Weights of a small transformer language model: a variant of Adam for these matrices.
MLP neurons of a small language model. Each row is named by its layer, matrix (up: input weights) and neuron, and shows model dimensions 480-543. Each number is 200 + 30 x the weight over its row's rms, rounded and kept within 0 to 999.
After each neuron's rows, "fires on" lists the tokens most often at its 100 highest values on Wikipedia text that the model never trained on. A number after a token or word is its count.

L4.up1498,235,218,198,148,287,265,239,217,195,181,170,214,185,197,211,184,173,209,215,194,180,253,200,196,173,157,190,202,221,175,109,198,101,188,193,244,187,198,186,200,198,201,230,166,143,263,179,172,210,208,268,176,223,210,191,213,229,215,185,252,180,170,231,148
fires on: "l" 21, "s" 11, "m" 9, "," 7, "n" 6, "d" 6

L4.up1608,203,228,214,203,201,318,220,215,180,201,189,222,226,209,171,228,213,228,199,180,167,175,200,259,148,201,167,199,210,227,180,190,213,159,211,216,181,213,179,204,221,169,183,178,227,199,243,250,190,180,291,225,251,195,169,187,173,194,227,244,221,223,201,241
fires on: "-" 21, " (" 9, "For" 8, "12" 7, " for" 6, " Am" 6

L4.up2482,213,179,241,194,216,177,223,190,195,250,226,246,153,238,190,200,193,214,204,238,210,218,161,282,169,210,202,238,150,188,155,190,243,263,233,235,145,170,234,212,233,173,184,281,163,230,152,197,235,210,241,237,210,184,189,163,215,237,163,184,165,172,168,153
fires on: " Be" 21, " be" 20, " bo" 10, " Pe" 7, " Y" 7, "me" 5

L4.up2030,231,258,163,211,183,180,205,168,195,198,167,174,206,190,193,180,190,198,179,185,214,177,221,211,188,151,175,138,144,157,171,200,256,189,197,224,255,196,217,205,244,186,264,214,194,234,202,147,174,215,206,172,189,226,165,212,221,173,166,259,161,188,202,210
fires on: " |" 29, " for" 24, " in" 10, ";" 10, " on" 9, "\n" 5

L4.up1359,275,202,189,175,222,218,245,164,208,137,228,168,190,176,228,212,228,194,165,155,278,130,182,219,206,191,230,181,178,170,205,164,210,203,199,210,222,184,195,194,243,245,206,197,171,173,192,218,107,209,220,183,208,173,231,201,196,208,200,211,270,157,184,219
fires on: " |" 95

L4.up1111,257,174,170,172,283,181,237,210,205,129,174,223,221,186,221,219,215,250,186,223,203,169,206,217,192,185,211,229,204,197,183,164,225,211,189,202,202,181,188,148,177,216,160,217,205,200,210,187,219,186,225,123,180,177,209,194,190,178,155,239,148,235,139,158
fires on: "," 23, "v" 12, "se" 7, "re" 5, "е" 5, "t" 4

L4.up1758,170,244,220,240,193,193,224,187,187,222,168,212,182,219,228,226,139,185,192,234,190,241,192,156,215,174,230,219,181,186,217,234,215,253,218,197,183,210,135,188,196,218,205,263,222,212,249,234,208,207,229,200,219,155,238,208,208,195,239,185,225,258,148,214
fires on: " first" 30, " not" 13, " second" 7, "are" 4, " one" 4, " con" 4

L4.up710,239,239,174,243,240,165,216,206,224,170,162,219,189,194,222,229,259,165,246,170,191,206,278,236,193,210,239,257,203,185,222,253,230,211,158,254,198,154,216,188,267,211,230,173,162,176,233,185,243,198,201,161,166,197,264,209,167,226,180,218,203,162,163,215
fires on: "\n" 78, "-" 14, ")\n" 5

L4.up651,207,217,186,205,233,168,186,182,209,190,267,217,150,211,158,199,224,238,166,172,218,189,230,227,191,190,202,218,260,198,217,264,186,195,198,181,178,174,249,200,193,228,215,210,166,213,197,196,217,218,242,153,280,179,184,233,183,215,173,245,123,240,248,247
fires on: " to" 43, " from" 16, "ound" 7, " would" 7, " at" 7, " will" 6

L4.up357,178,200,187,219,134,237,203,170,240,176,253,221,203,211,198,205,172,190,195,237,203,231,200,171,204,212,148,218,179,187,225,211,221,187,166,210,232,195,201,164,188,234,154,161,165,253,189,157,192,195,186,181,178,201,205,236,208,244,197,234,212,208,156,221
fires on: " B" 27, " T" 10, " E" 7, " N" 6, " by" 5, "iew" 5

L4.up877,202,182,172,209,224,151,209,192,215,228,180,179,200,218,214,244,231,197,195,218,228,240,219,165,160,214,226,209,259,101,225,211,229,217,158,231,177,196,224,190,172,170,195,200,156,211,184,229,175,185,155,253,205,204,188,167,197,180,182,170,203,210,196,186
fires on: "im" 26, "um" 12, "iter" 7, "m" 5, " honor" 5, "ography" 5

L4.up375,247,226,255,173,211,152,239,183,187,225,236,181,212,178,201,222,203,148,250,241,194,243,245,192,200,158,211,184,203,197,215,201,210,227,139,184,134,145,269,141,224,225,184,157,190,161,170,229,171,218,217,230,219,226,185,163,188,154,230,195,233,193,229,160
fires on: " A" 17, " |" 16, "N" 15, "W" 14, " Ro" 10, "A" 7

L4.up155,230,218,186,255,190,212,224,157,168,165,218,220,198,192,198,229,222,223,183,249,164,217,147,192,180,163,184,239,154,187,244,202,182,206,195,221,197,154,227,184,180,144,127,159,207,227,151,144,213,215,249,190,190,218,241,223,197,192,205,229,206,185,138,168
fires on: " T" 15, " (" 13, "T" 10, "1" 5, " Game" 4, "ip" 4

L4.up1373,194,234,202,213,189,189,222,177,202,190,242,191,154,226,192,162,211,204,232,214,221,213,170,207,219,216,211,184,194,159,166,228,157,245,189,231,232,210,225,168,211,214,175,239,135,219,199,173,165,181,220,179,238,210,219,254,213,129,168,140,209,226,199,205
fires on: "er" 24, "ors" 7, "o" 7, "il" 7, "der" 5, "or" 5

L4.up1005,226,230,190,234,252,220,210,198,205,203,206,209,217,185,250,225,215,200,191,204,212,181,159,202,194,239,200,180,176,229,228,198,224,177,228,251,247,231,184,158,181,189,131,188,203,234,178,209,172,240,229,253,179,221,187,169,235,161,185,207,213,166,179,208
fires on: "0" 36, " (" 11, "1" 7, "7" 6, "6" 5

L4.up2035,272,228,182,219,205,247,196,153,229,137,178,166,144,166,231,184,243,188,180,188,217,161,196,259,220,200,157,182,197,177,196,253,230,234,217,207,210,170,179,186,279,161,217,213,161,209,144,207,191,211,194,222,231,191,202,209,245,136,199,257,208,133,228,248
fires on: " |" 69, "|" 13, "-" 6

L4.up2405,204,202,224,252,217,226,225,199,201,167,220,233,182,212,223,160,205,146,149,195,213,182,225,192,225,249,174,208,200,203,192,226,190,122,226,207,224,233,161,221,185,209,158,194,180,179,137,204,213,176,177,226,211,180,184,223,234,198,205,242,187,260,272,213
fires on: "-" 33, "==" 20, "\n\n" 12

L4.up606,210,182,217,169,222,247,212,211,281,200,208,162,155,221,230,185,159,198,181,169,206,197,209,189,188,170,169,154,188,194,268,212,235,200,253,209,202,195,200,196,237,216,133,204,193,207,226,142,182,213,152,187,235,210,217,226,194,255,205,211,248,184,178,176
fires on: " in" 36, "aly" 8, "-in" 5, "ED" 5, "p" 4

L4.up1016,200,174,158,230,205,186,223,210,231,163,200,212,142,180,187,249,229,193,145,180,144,232,201,210,210,203,214,193,212,203,193,226,151,207,211,190,152,151,226,172,245,246,208,205,199,186,170,198,191,235,199,195,173,121,226,205,192,187,164,210,177,164,162,254
fires on: " " 45, " |" 35, "." 5, " of" 5

L4.up180,185,198,146,181,156,215,201,206,244,179,221,252,152,216,268,215,177,182,151,220,181,186,230,189,185,198,153,245,221,216,152,183,225,189,199,227,165,165,214,183,184,156,230,157,143,215,145,183,199,209,174,190,242,212,199,148,232,159,184,188,214,192,239,161
fires on: " " 31, " Win" 7, " June" 7, " transport" 5, " Transport" 4

L4.up2167,219,151,137,199,202,208,180,160,262,210,245,194,158,196,179,213,166,163,228,208,206,218,205,183,196,178,185,253,255,229,188,198,216,185,154,239,211,209,208,204,206,203,197,175,139,272,176,153,192,154,166,174,204,228,223,228,199,195,142,248,173,241,172,241
fires on: "s" 27, "es" 13, "ates" 6, "ers" 4, "els" 4, "als" 4

L4.up2543,209,232,189,149,213,228,235,137,216,153,203,184,160,223,190,213,218,210,178,213,220,219,162,196,222,189,202,218,263,199,153,223,169,260,203,192,187,182,250,195,156,221,195,156,155,184,198,195,189,278,236,174,225,242,191,223,217,168,174,165,227,173,120,193
fires on: " Mar" 31, " El" 22, " Gran" 8, "Or" 7, " Or" 6, " el" 6

L4.up516,258,226,193,238,176,223,263,191,198,240,176,187,212,173,155,209,203,172,194,186,199,206,172,211,216,197,223,180,185,235,185,154,189,170,160,236,222,195,172,177,231,209,174,222,190,179,185,235,161,258,199,192,159,226,228,187,167,191,169,208,176,211,205,179
fires on: " of" 16, "," 11, " and" 10, "." 10, " where" 8, " which" 6

L4.up693,182,182,156,265,186,248,237,151,263,220,253,207,161,221,188,225,155,205,175,141,164,214,147,181,167,189,204,234,203,206,224,169,195,217,181,227,180,195,202,171,214,170,202,204,181,252,233,179,213,205,253,210,205,222,188,205,225,159,212,180,244,161,191,223
fires on: "ur" 27, "\n\n" 13, "b" 9, "1" 5, " " 5

L4.up966,185,206,217,172,249,226,211,153,267,175,225,144,220,228,191,168,136,165,206,189,248,246,194,235,154,166,185,183,238,176,218,228,183,196,193,231,208,222,203,214,180,226,237,217,197,250,221,185,198,213,157,198,229,212,203,197,122,203,185,215,204,140,221,198
fires on: "==\n" 23, "|" 16, ".\n\n" 8, "\n\n" 8

L4.up304,199,211,191,198,210,201,209,217,246,207,188,194,198,235,193,256,208,184,167,141,192,229,224,146,193,188,193,214,171,211,170,216,188,247,188,244,194,183,184,235,216,222,226,229,210,258,182,218,159,247,198,216,183,209,163,195,209,214,218,184,206,170,166,217
fires on: " " 89

L4.up1960,219,240,200,173,241,162,220,206,169,201,220,147,225,178,235,162,181,194,144,211,148,216,231,200,177,202,198,203,229,212,219,203,130,240,231,200,195,220,247,193,211,224,161,162,185,216,198,224,140,230,207,197,189,223,180,201,191,199,186,234,192,203,209,167
fires on: " J" 75, "l" 4, "J" 4

L4.up116,214,228,221,227,184,186,210,201,196,192,248,210,204,230,168,153,224,187,164,200,178,171,148,142,235,194,153,152,217,198,157,274,218,172,280,223,209,176,236,192,232,126,241,229,184,232,199,237,182,232,256,196,196,234,243,212,270,202,215,195,169,197,241,203
fires on: " |" 80, "\n" 5

L4.up804,213,173,206,209,172,196,216,203,234,203,185,230,216,235,193,213,160,184,153,172,213,178,177,195,142,197,218,178,178,171,179,179,169,179,235,246,209,214,161,213,179,270,173,181,256,240,204,210,200,188,216,228,147,204,217,254,234,204,144,223,241,201,144,203
fires on: " cm" 14, " long" 11, " ro" 8, " m" 8, " ext" 6, "-year" 6

L4.up2005,204,221,143,224,251,218,236,183,220,209,195,178,226,252,217,231,193,219,165,157,204,192,164,188,177,204,224,179,195,194,205,212,204,206,238,237,168,144,205,171,217,232,173,221,182,243,200,246,187,161,215,232,201,142,196,196,185,237,190,246,176,213,118,219
fires on: " " 33, " other" 9, " more" 8, " one" 7, " consecutive" 4

L4.up469,242,228,221,232,182,174,226,184,238,158,224,199,194,193,150,192,240,165,166,224,197,175,153,206,204,221,183,167,250,175,163,251,206,151,169,233,210,201,236,214,166,208,260,226,240,224,218,224,183,228,258,168,200,201,227,220,221,159,178,212,171,201,231,195
fires on: " |" 45, "," 39, "\"," 4

L4.up7,212,143,216,211,240,253,157,183,205,198,214,221,239,248,191,227,198,156,201,178,138,227,235,211,225,234,234,196,183,109,175,259,167,224,164,255,217,212,175,202,227,184,289,224,178,221,203,190,228,236,191,144,213,200,226,161,164,152,206,201,249,217,214,224
fires on: " end" 20, "ab" 12, "t" 12, " End" 9

L4.up735,183,169,184,118,271,196,202,181,207,228,196,226,173,157,194,233,167,210,188,148,226,212,226,182,184,210,257,224,221,176,178,217,212,192,242,225,174,247,242,182,192,221,207,265,153,222,203,182,200,304,222,164,231,214,201,180,137,195,176,197,206,221,155,196
fires on: "==" 100

L4.up2210,210,222,231,206,190,199,197,166,211,161,183,210,148,209,160,183,174,175,189,196,230,217,192,232,174,227,201,185,227,167,262,219,208,178,213,194,204,171,227,177,184,258,216,245,214,227,240,220,207,140,205,211,188,176,225,180,182,160,221,223,179,202,178,199
fires on: " |" 32, "|" 9, " Source" 6, "==" 6, " ==\n" 4, "Other" 4

L4.up628,176,218,229,151,245,182,220,208,244,213,181,220,180,185,218,225,194,217,193,199,143,176,170,211,163,237,151,238,200,197,170,196,166,217,217,213,177,213,217,216,194,187,189,261,226,188,240,182,212,166,228,158,233,198,257,213,181,208,183,209,189,276,160,214
fires on: " He" 16, " Be" 12, "-" 9, "Ch" 8, " J" 6, " Ke" 5

L4.up119,156,235,236,207,211,248,189,204,220,168,221,234,193,258,207,183,233,169,235,209,240,217,217,221,222,193,185,197,168,157,221,218,186,220,224,255,188,218,205,161,217,198,239,198,137,238,160,163,174,190,202,197,185,164,195,160,206,188,173,188,218,175,161,197
fires on: "z" 15, "ion" 13, "ter" 12, " length" 6, "put" 5

L4.up2001,205,244,222,232,222,231,196,209,195,225,235,253,199,254,220,212,165,217,162,196,212,215,208,194,143,176,222,233,227,191,234,202,196,174,238,221,179,239,214,180,163,161,208,194,219,230,217,207,221,164,267,227,224,158,222,229,200,197,217,198,249,146,158,219
fires on: "|" 45, "\n\n" 8, "s" 6

L4.up1537,207,164,209,206,155,159,190,202,217,207,226,194,165,210,215,200,234,211,184,182,184,152,178,158,194,182,209,173,218,223,171,195,186,219,209,193,190,214,257,225,185,190,231,172,250,200,168,174,233,185,218,166,210,194,260,185,194,248,216,255,227,195,211,197
fires on: " on" 27, "ed" 21, " of" 8, " created" 4, "ing" 4

L4.up323,269,216,199,200,231,193,205,232,204,130,207,215,178,185,275,147,157,212,185,266,225,253,205,198,236,161,257,222,184,176,204,222,185,201,170,221,178,182,229,194,215,212,233,215,196,222,212,176,228,238,248,157,245,150,211,230,206,211,208,186,196,215,206,184
fires on: "," 34, "s" 24, "ies" 9, "els" 5, "ims" 4, "ations" 4

L4.up1431,203,225,192,239,233,169,225,176,250,200,192,142,218,214,197,222,209,141,209,143,213,176,203,164,138,199,166,176,164,229,150,236,222,206,174,258,197,151,212,173,235,221,144,184,217,160,188,204,186,214,208,240,169,191,218,218,174,232,200,173,223,199,188,213
fires on: "." 58, " |" 16, "," 13

L4.up2530,252,183,186,224,191,202,245,236,216,168,220,155,252,213,225,155,236,135,188,226,232,203,170,163,259,204,228,175,117,179,222,227,170,242,188,240,187,227,195,196,211,235,240,231,173,192,272,269,161,217,178,210,210,220,183,144,211,173,203,237,207,182,193,202
fires on: ":" 30, " w" 13, " |" 13, "\n" 11, "age" 5

L4.up723,191,185,181,209,168,252,227,179,173,140,221,174,242,194,228,224,186,208,164,217,216,249,225,216,189,212,181,211,257,219,184,170,185,202,202,233,149,229,179,174,215,170,150,174,186,218,193,180,182,162,243,220,205,217,184,161,124,156,198,197,212,177,183,203
fires on: " |" 29, ";" 8, "il" 5, " Green" 4, "es" 4

L4.up2345,195,190,243,176,200,258,216,152,148,163,186,267,186,182,203,197,227,228,186,209,170,174,238,225,212,164,225,215,188,134,255,190,208,243,251,227,189,268,204,168,256,173,205,168,193,189,227,192,156,199,192,166,193,225,251,195,203,154,188,234,204,228,204,193
fires on: "R" 17, "T" 14, "O" 14, "J" 9, "W" 9, "S" 8

L4.up1315,206,162,189,197,236,203,252,180,220,211,190,211,204,174,196,241,226,186,168,168,200,189,226,174,146,194,222,182,208,210,249,192,193,246,251,238,206,140,194,172,197,199,147,205,212,206,182,139,222,185,177,238,195,219,187,158,205,208,258,222,147,212,195,161
fires on: "op" 29, " lif" 11, " end" 10, " term" 9, " Cap" 7

L4.up1976,228,175,200,200,178,182,159,190,219,224,191,200,238,237,205,235,174,199,246,257,224,203,142,212,197,213,176,208,199,169,219,256,181,212,175,264,197,165,246,204,228,235,175,229,171,204,183,213,183,183,166,218,166,206,216,223,201,210,252,190,210,216,185,209
fires on: "ris" 16, "ou" 12, "phas" 8, "Z" 8, "om" 6

L4.up266,229,222,173,194,251,191,200,174,152,175,203,182,180,179,211,200,211,195,204,226,207,141,122,146,222,205,269,231,220,190,197,232,252,153,231,226,195,204,159,124,207,208,187,210,210,174,220,191,243,211,243,182,166,200,204,176,238,174,199,186,203,182,166,198
fires on: "or" 29, "i" 14, "r" 12, "and" 7, "ol" 6

L4.up1222,206,188,149,221,236,180,210,251,204,218,198,235,166,259,187,171,225,218,162,159,201,250,147,192,171,152,188,189,216,170,208,174,181,182,238,232,185,205,193,194,184,188,213,163,210,235,163,194,180,236,188,230,206,175,216,182,205,221,154,236,178,186,217,182
fires on: " " 31, "–" 13, " of" 10, ":" 6, " election" 5, " and" 5

L4.up1271,279,216,193,214,170,187,187,205,212,204,237,251,253,149,223,217,210,244,241,214,227,198,259,206,255,228,258,177,207,217,194,261,198,261,189,234,196,201,270,167,238,191,233,202,156,214,218,163,189,169,239,215,220,207,202,235,231,182,210,258,174,211,176,198
fires on: " of" 16, " May" 14, "ris" 14, "ou" 12, "inn" 6, "ann" 5

L4.up73,206,226,144,236,191,222,264,234,193,227,287,198,193,218,193,228,196,232,191,217,205,165,227,142,161,199,232,214,179,178,210,176,206,164,162,173,208,251,197,171,230,181,160,179,184,224,200,152,175,206,188,192,187,126,278,234,191,158,241,141,199,209,206,145
fires on: " |" 23, " to" 12, "am" 10, " for" 7, "," 6, "-" 5

L4.up1900,219,180,211,191,232,202,187,211,180,198,140,195,180,242,241,226,208,162,194,203,199,216,215,209,159,186,221,173,214,139,211,283,209,167,182,218,268,171,216,202,163,237,213,187,217,199,201,208,158,178,176,230,165,224,240,223,180,185,196,199,217,178,199,186
fires on: "el" 28, "um" 15, " Council" 8

L4.up666,280,212,154,150,193,171,206,227,257,128,235,229,159,185,173,178,227,223,167,180,182,199,245,186,166,223,181,219,281,179,202,207,185,218,107,204,176,187,187,190,219,261,187,254,238,206,210,223,181,202,191,169,251,149,190,186,178,218,169,221,182,215,210,176
fires on: "," 98

L4.up614,196,221,171,220,214,147,243,197,224,154,202,195,217,220,194,217,202,241,217,221,203,201,226,202,115,176,208,186,201,165,179,240,152,180,178,271,153,168,208,210,179,271,197,183,214,218,165,172,206,202,209,198,191,185,192,164,202,185,172,162,223,237,161,193
fires on: " F" 56, "f" 14, " f" 9, "ro" 5

L4.up2309,159,193,168,243,155,190,223,185,226,155,232,182,141,245,194,175,188,230,210,188,179,219,172,210,207,201,215,242,204,225,187,244,242,171,146,196,172,213,256,195,242,137,277,198,221,294,197,160,191,163,149,231,174,125,181,199,255,221,183,160,112,210,234,180
fires on: " |" 35, "io" 7, "ić" 7, " " 7, "e" 6, " of" 5

L4.up898,205,159,176,194,254,188,191,172,231,196,186,268,188,258,247,190,138,200,198,191,176,305,204,153,184,217,150,197,218,196,192,234,154,174,265,217,144,182,153,225,184,231,207,127,142,218,174,129,217,187,172,167,210,192,215,261,244,171,217,148,224,184,202,239
fires on: "%" 57, "or" 13, "u" 6, "er" 5

L4.up1827,260,209,190,226,234,159,179,229,201,138,267,293,178,191,138,151,237,175,144,173,149,160,219,201,196,244,173,178,190,228,241,201,189,221,149,155,142,161,277,161,189,207,214,213,186,268,211,225,225,220,197,220,180,195,207,166,215,198,225,243,171,232,134,196
fires on: " " 40, "+" 11, "19" 8, " there" 5, " Finland" 4

L4.up2369,190,247,208,241,229,191,210,191,204,179,200,205,183,219,194,222,201,184,185,170,184,265,222,200,151,224,202,218,172,176,236,219,187,212,165,180,219,200,215,223,193,251,179,166,168,202,207,207,236,178,234,195,227,197,190,182,211,194,206,267,207,127,166,228
fires on: "ed" 41, "od" 5, "ela" 4

L4.up1780,207,213,170,166,202,218,239,155,229,177,189,187,163,199,189,208,207,204,230,200,177,154,146,183,182,245,237,196,279,220,216,165,241,171,183,197,209,179,183,167,253,183,227,224,111,184,212,188,181,177,189,214,221,207,218,171,153,227,215,188,181,272,164,159
fires on: " which" 40, " also" 9, "ines" 4, "es" 4

L4.up194,201,234,166,238,169,173,160,176,213,167,208,195,217,189,236,232,176,212,143,177,179,188,196,179,184,226,208,197,189,151,179,247,205,226,157,200,192,192,278,158,205,166,238,144,144,209,195,166,186,195,208,182,183,185,196,216,182,261,195,204,189,233,193,154
fires on: ";" 77, ":" 12

L4.up337,287,169,147,201,192,204,187,215,191,167,227,215,155,166,213,197,260,142,186,158,217,161,202,196,267,201,222,218,158,177,199,235,195,208,221,173,149,142,215,140,215,191,278,192,205,253,219,241,217,237,188,136,179,233,258,215,235,184,208,241,223,232,196,181
fires on: " " 43, "12" 6, "+" 5, "31" 5, ")" 4, "5" 4

L4.up2424,251,201,190,194,251,176,206,168,219,190,189,248,179,197,204,242,166,228,208,206,185,217,170,173,194,206,197,281,227,125,267,203,224,253,216,202,219,183,176,223,275,200,223,279,215,185,181,197,163,228,226,186,253,186,207,177,193,236,177,198,157,195,167,245
fires on: "," 48, " it" 14, " he" 10, " they" 8

L4.up537,168,181,198,208,238,200,187,225,226,202,180,216,195,205,162,167,203,224,137,211,159,254,130,182,167,219,193,233,210,206,181,210,175,181,223,224,174,173,200,201,183,193,210,155,205,205,206,216,189,220,269,147,202,198,201,197,188,193,211,162,226,252,185,162
fires on: " of" 66, " number" 7, "-" 5, " to" 5, " " 5

L4.up2399,247,204,229,158,167,219,259,209,165,182,210,173,216,240,244,188,183,191,173,211,148,223,174,178,203,196,169,240,217,150,210,142,167,256,176,177,213,210,206,210,189,220,142,234,193,181,188,206,207,195,206,218,195,196,243,247,189,180,164,254,215,251,214,139
fires on: "ity" 16, "oy" 12, "ion" 10, "ip" 10, " government" 7

L4.up928,201,185,184,190,215,192,178,170,206,153,237,224,204,176,181,189,190,141,230,201,208,211,191,211,157,183,258,190,200,178,185,181,170,275,140,218,217,212,276,214,184,220,188,234,175,178,205,254,206,194,172,182,158,166,211,215,226,200,122,205,163,259,242,173
fires on: " " 25, " more" 14, " appro" 7, " left" 6

L4.up1512,178,206,162,270,247,174,150,222,198,133,224,266,230,178,200,216,185,209,162,191,157,224,197,233,230,194,208,272,182,152,198,211,234,186,262,212,203,201,245,175,178,152,229,213,224,193,191,177,138,177,213,179,233,226,205,207,240,205,153,193,185,211,171,217
fires on: "," 83, ")" 4, ")," 4

L4.up1923,222,201,193,212,198,190,220,105,242,180,191,189,158,161,221,222,203,155,220,185,204,196,198,167,215,188,238,220,231,224,179,185,196,196,205,194,180,181,218,137,261,212,228,220,219,194,177,179,226,221,219,164,199,191,215,217,248,213,196,198,186,236,182,199
fires on: "ats" 19, "s" 12, "es" 7, "isions" 4, "ors" 4, "ants" 4

L4.up1880,196,249,209,245,207,242,224,216,194,167,165,250,193,212,179,204,205,263,195,176,238,216,177,171,171,251,190,235,181,172,216,147,159,219,228,263,195,154,150,210,191,200,131,211,211,231,193,181,202,220,210,217,169,143,161,187,199,208,173,217,233,224,189,209
fires on: " f" 31, "f" 9, " northern" 7, " East" 7, " north" 5

L4.up785,163,168,181,154,227,194,199,179,167,166,199,208,223,200,220,220,197,204,194,206,229,210,180,181,139,169,213,232,240,181,155,223,227,158,215,195,134,205,218,190,171,232,167,153,164,211,156,209,152,189,202,171,197,168,223,193,181,204,182,206,224,204,119,227
fires on: " that" 21, "==" 13, "|" 13, "." 13, "-" 8, "19" 6

L4.up312,200,217,189,134,209,256,222,215,230,188,211,244,129,153,214,199,174,170,182,126,225,243,219,212,218,245,188,209,181,223,184,217,194,189,162,193,159,173,208,201,211,197,230,210,173,230,177,233,200,212,189,231,201,222,213,134,204,192,180,224,159,188,205,155
fires on: " B" 21, "w" 10, "os" 8, " He" 7, "ik" 6

L4.up321,178,217,200,214,202,207,184,159,196,187,205,236,187,181,184,182,193,202,216,193,157,263,149,202,184,242,191,246,209,191,194,189,235,148,209,258,192,209,242,182,244,152,248,197,219,195,188,190,157,207,180,220,227,263,191,232,225,192,217,183,180,216,185,144
fires on: ")" 51, "," 29, "\"" 8, ")," 5, " and" 5

L4.up1151,182,185,225,192,139,176,190,176,211,203,242,201,234,186,209,196,188,177,167,172,234,212,216,222,142,178,189,183,194,194,255,198,211,250,220,212,197,117,196,224,180,214,248,233,247,257,225,181,197,201,206,220,226,178,191,231,249,200,167,238,179,173,188,164
fires on: "an" 34, " of" 12, " own" 5, " |" 4

L4.up577,245,200,179,213,204,179,206,229,202,160,197,263,150,217,153,241,209,218,227,209,175,166,193,232,190,160,136,188,149,186,214,202,237,205,185,238,174,128,217,205,242,227,201,147,164,199,238,206,189,188,191,228,204,201,216,193,207,202,117,244,208,231,162,196
fires on: "." 52, "-" 10

L4.up1493,196,214,195,210,214,193,226,193,158,144,196,223,220,169,230,205,254,204,213,204,227,214,175,190,177,207,205,226,223,201,207,166,193,207,153,206,171,191,181,192,196,197,237,213,209,258,134,233,154,192,215,204,240,203,201,215,202,162,169,152,173,191,212,227
fires on: " |" 44, "g" 12, " K" 8, ";" 6

L4.up188,189,174,180,135,264,210,241,162,201,139,182,204,145,197,244,249,207,225,193,195,169,223,155,183,217,187,197,206,202,219,199,206,214,252,245,197,194,197,161,136,228,211,209,224,202,169,220,193,187,217,225,200,256,229,205,168,219,203,223,175,200,262,137,229
fires on: "r" 20, "i" 12, "ed" 8, "l" 6, "\"" 6, "m" 4

L4.up806,264,196,181,152,234,189,213,232,226,152,195,183,201,210,191,172,219,233,179,198,184,176,225,199,168,195,233,184,261,172,163,198,224,209,153,207,208,227,197,163,200,229,244,137,227,210,158,203,164,233,218,176,198,158,198,183,179,208,158,228,175,244,176,170
fires on: "," 66, " or" 21

L4.up1197,226,226,226,206,163,188,206,219,192,257,246,202,171,244,260,181,208,208,209,192,213,239,170,181,171,190,122,222,232,192,202,147,237,268,268,196,216,207,171,171,164,201,219,182,183,220,262,187,221,148,219,161,255,191,179,219,200,176,173,222,193,213,203,151
fires on: " of" 32, ";" 22, " with" 5, ");" 5, " to" 4

L4.up1473,203,185,198,208,187,224,218,237,234,235,234,213,185,256,183,208,232,125,130,201,178,226,167,167,225,195,220,219,216,173,186,245,192,191,169,206,222,181,194,205,193,203,222,225,199,209,239,188,172,234,172,167,176,200,232,243,174,195,206,166,202,169,215,178
fires on: " as" 59, " " 9

L4.up2500,194,160,193,173,200,220,206,201,201,168,252,190,176,226,222,163,162,175,253,186,207,198,184,258,185,164,226,200,197,222,199,234,187,243,214,264,196,199,207,152,198,174,230,186,145,235,153,173,198,253,209,193,213,189,213,189,208,169,163,186,194,254,193,142
fires on: "in" 37, "pt" 13, "ad" 4, "h" 4

L4.up1997,237,246,196,242,203,193,186,268,175,147,203,216,182,194,210,180,194,199,177,180,164,218,133,181,193,179,159,202,215,164,174,236,236,231,191,263,192,221,204,197,206,214,186,185,212,267,184,164,177,194,260,153,228,220,207,185,272,159,155,191,173,178,224,130
fires on: " |" 96, ";" 4

L4.up26,218,193,174,210,260,209,182,214,199,171,201,233,190,188,176,218,236,199,211,247,241,219,210,191,217,181,174,187,230,229,245,219,205,216,211,187,202,272,155,193,170,262,211,220,187,261,176,224,180,164,250,223,211,190,196,185,203,190,176,237,189,186,226,154
fires on: " |" 24, "ain" 12, "om" 9, "==" 9, "10" 5, "ot" 5

L4.up1720,175,199,157,218,167,217,209,200,207,166,197,176,209,223,216,240,125,181,192,207,181,248,191,115,207,192,198,190,232,247,223,186,215,193,221,196,177,241,151,177,163,216,211,194,182,217,189,204,191,205,227,142,259,180,242,202,186,208,183,260,197,210,230,242
fires on: "s" 30, "um" 7, "tt" 6, "eo" 5, " ens" 4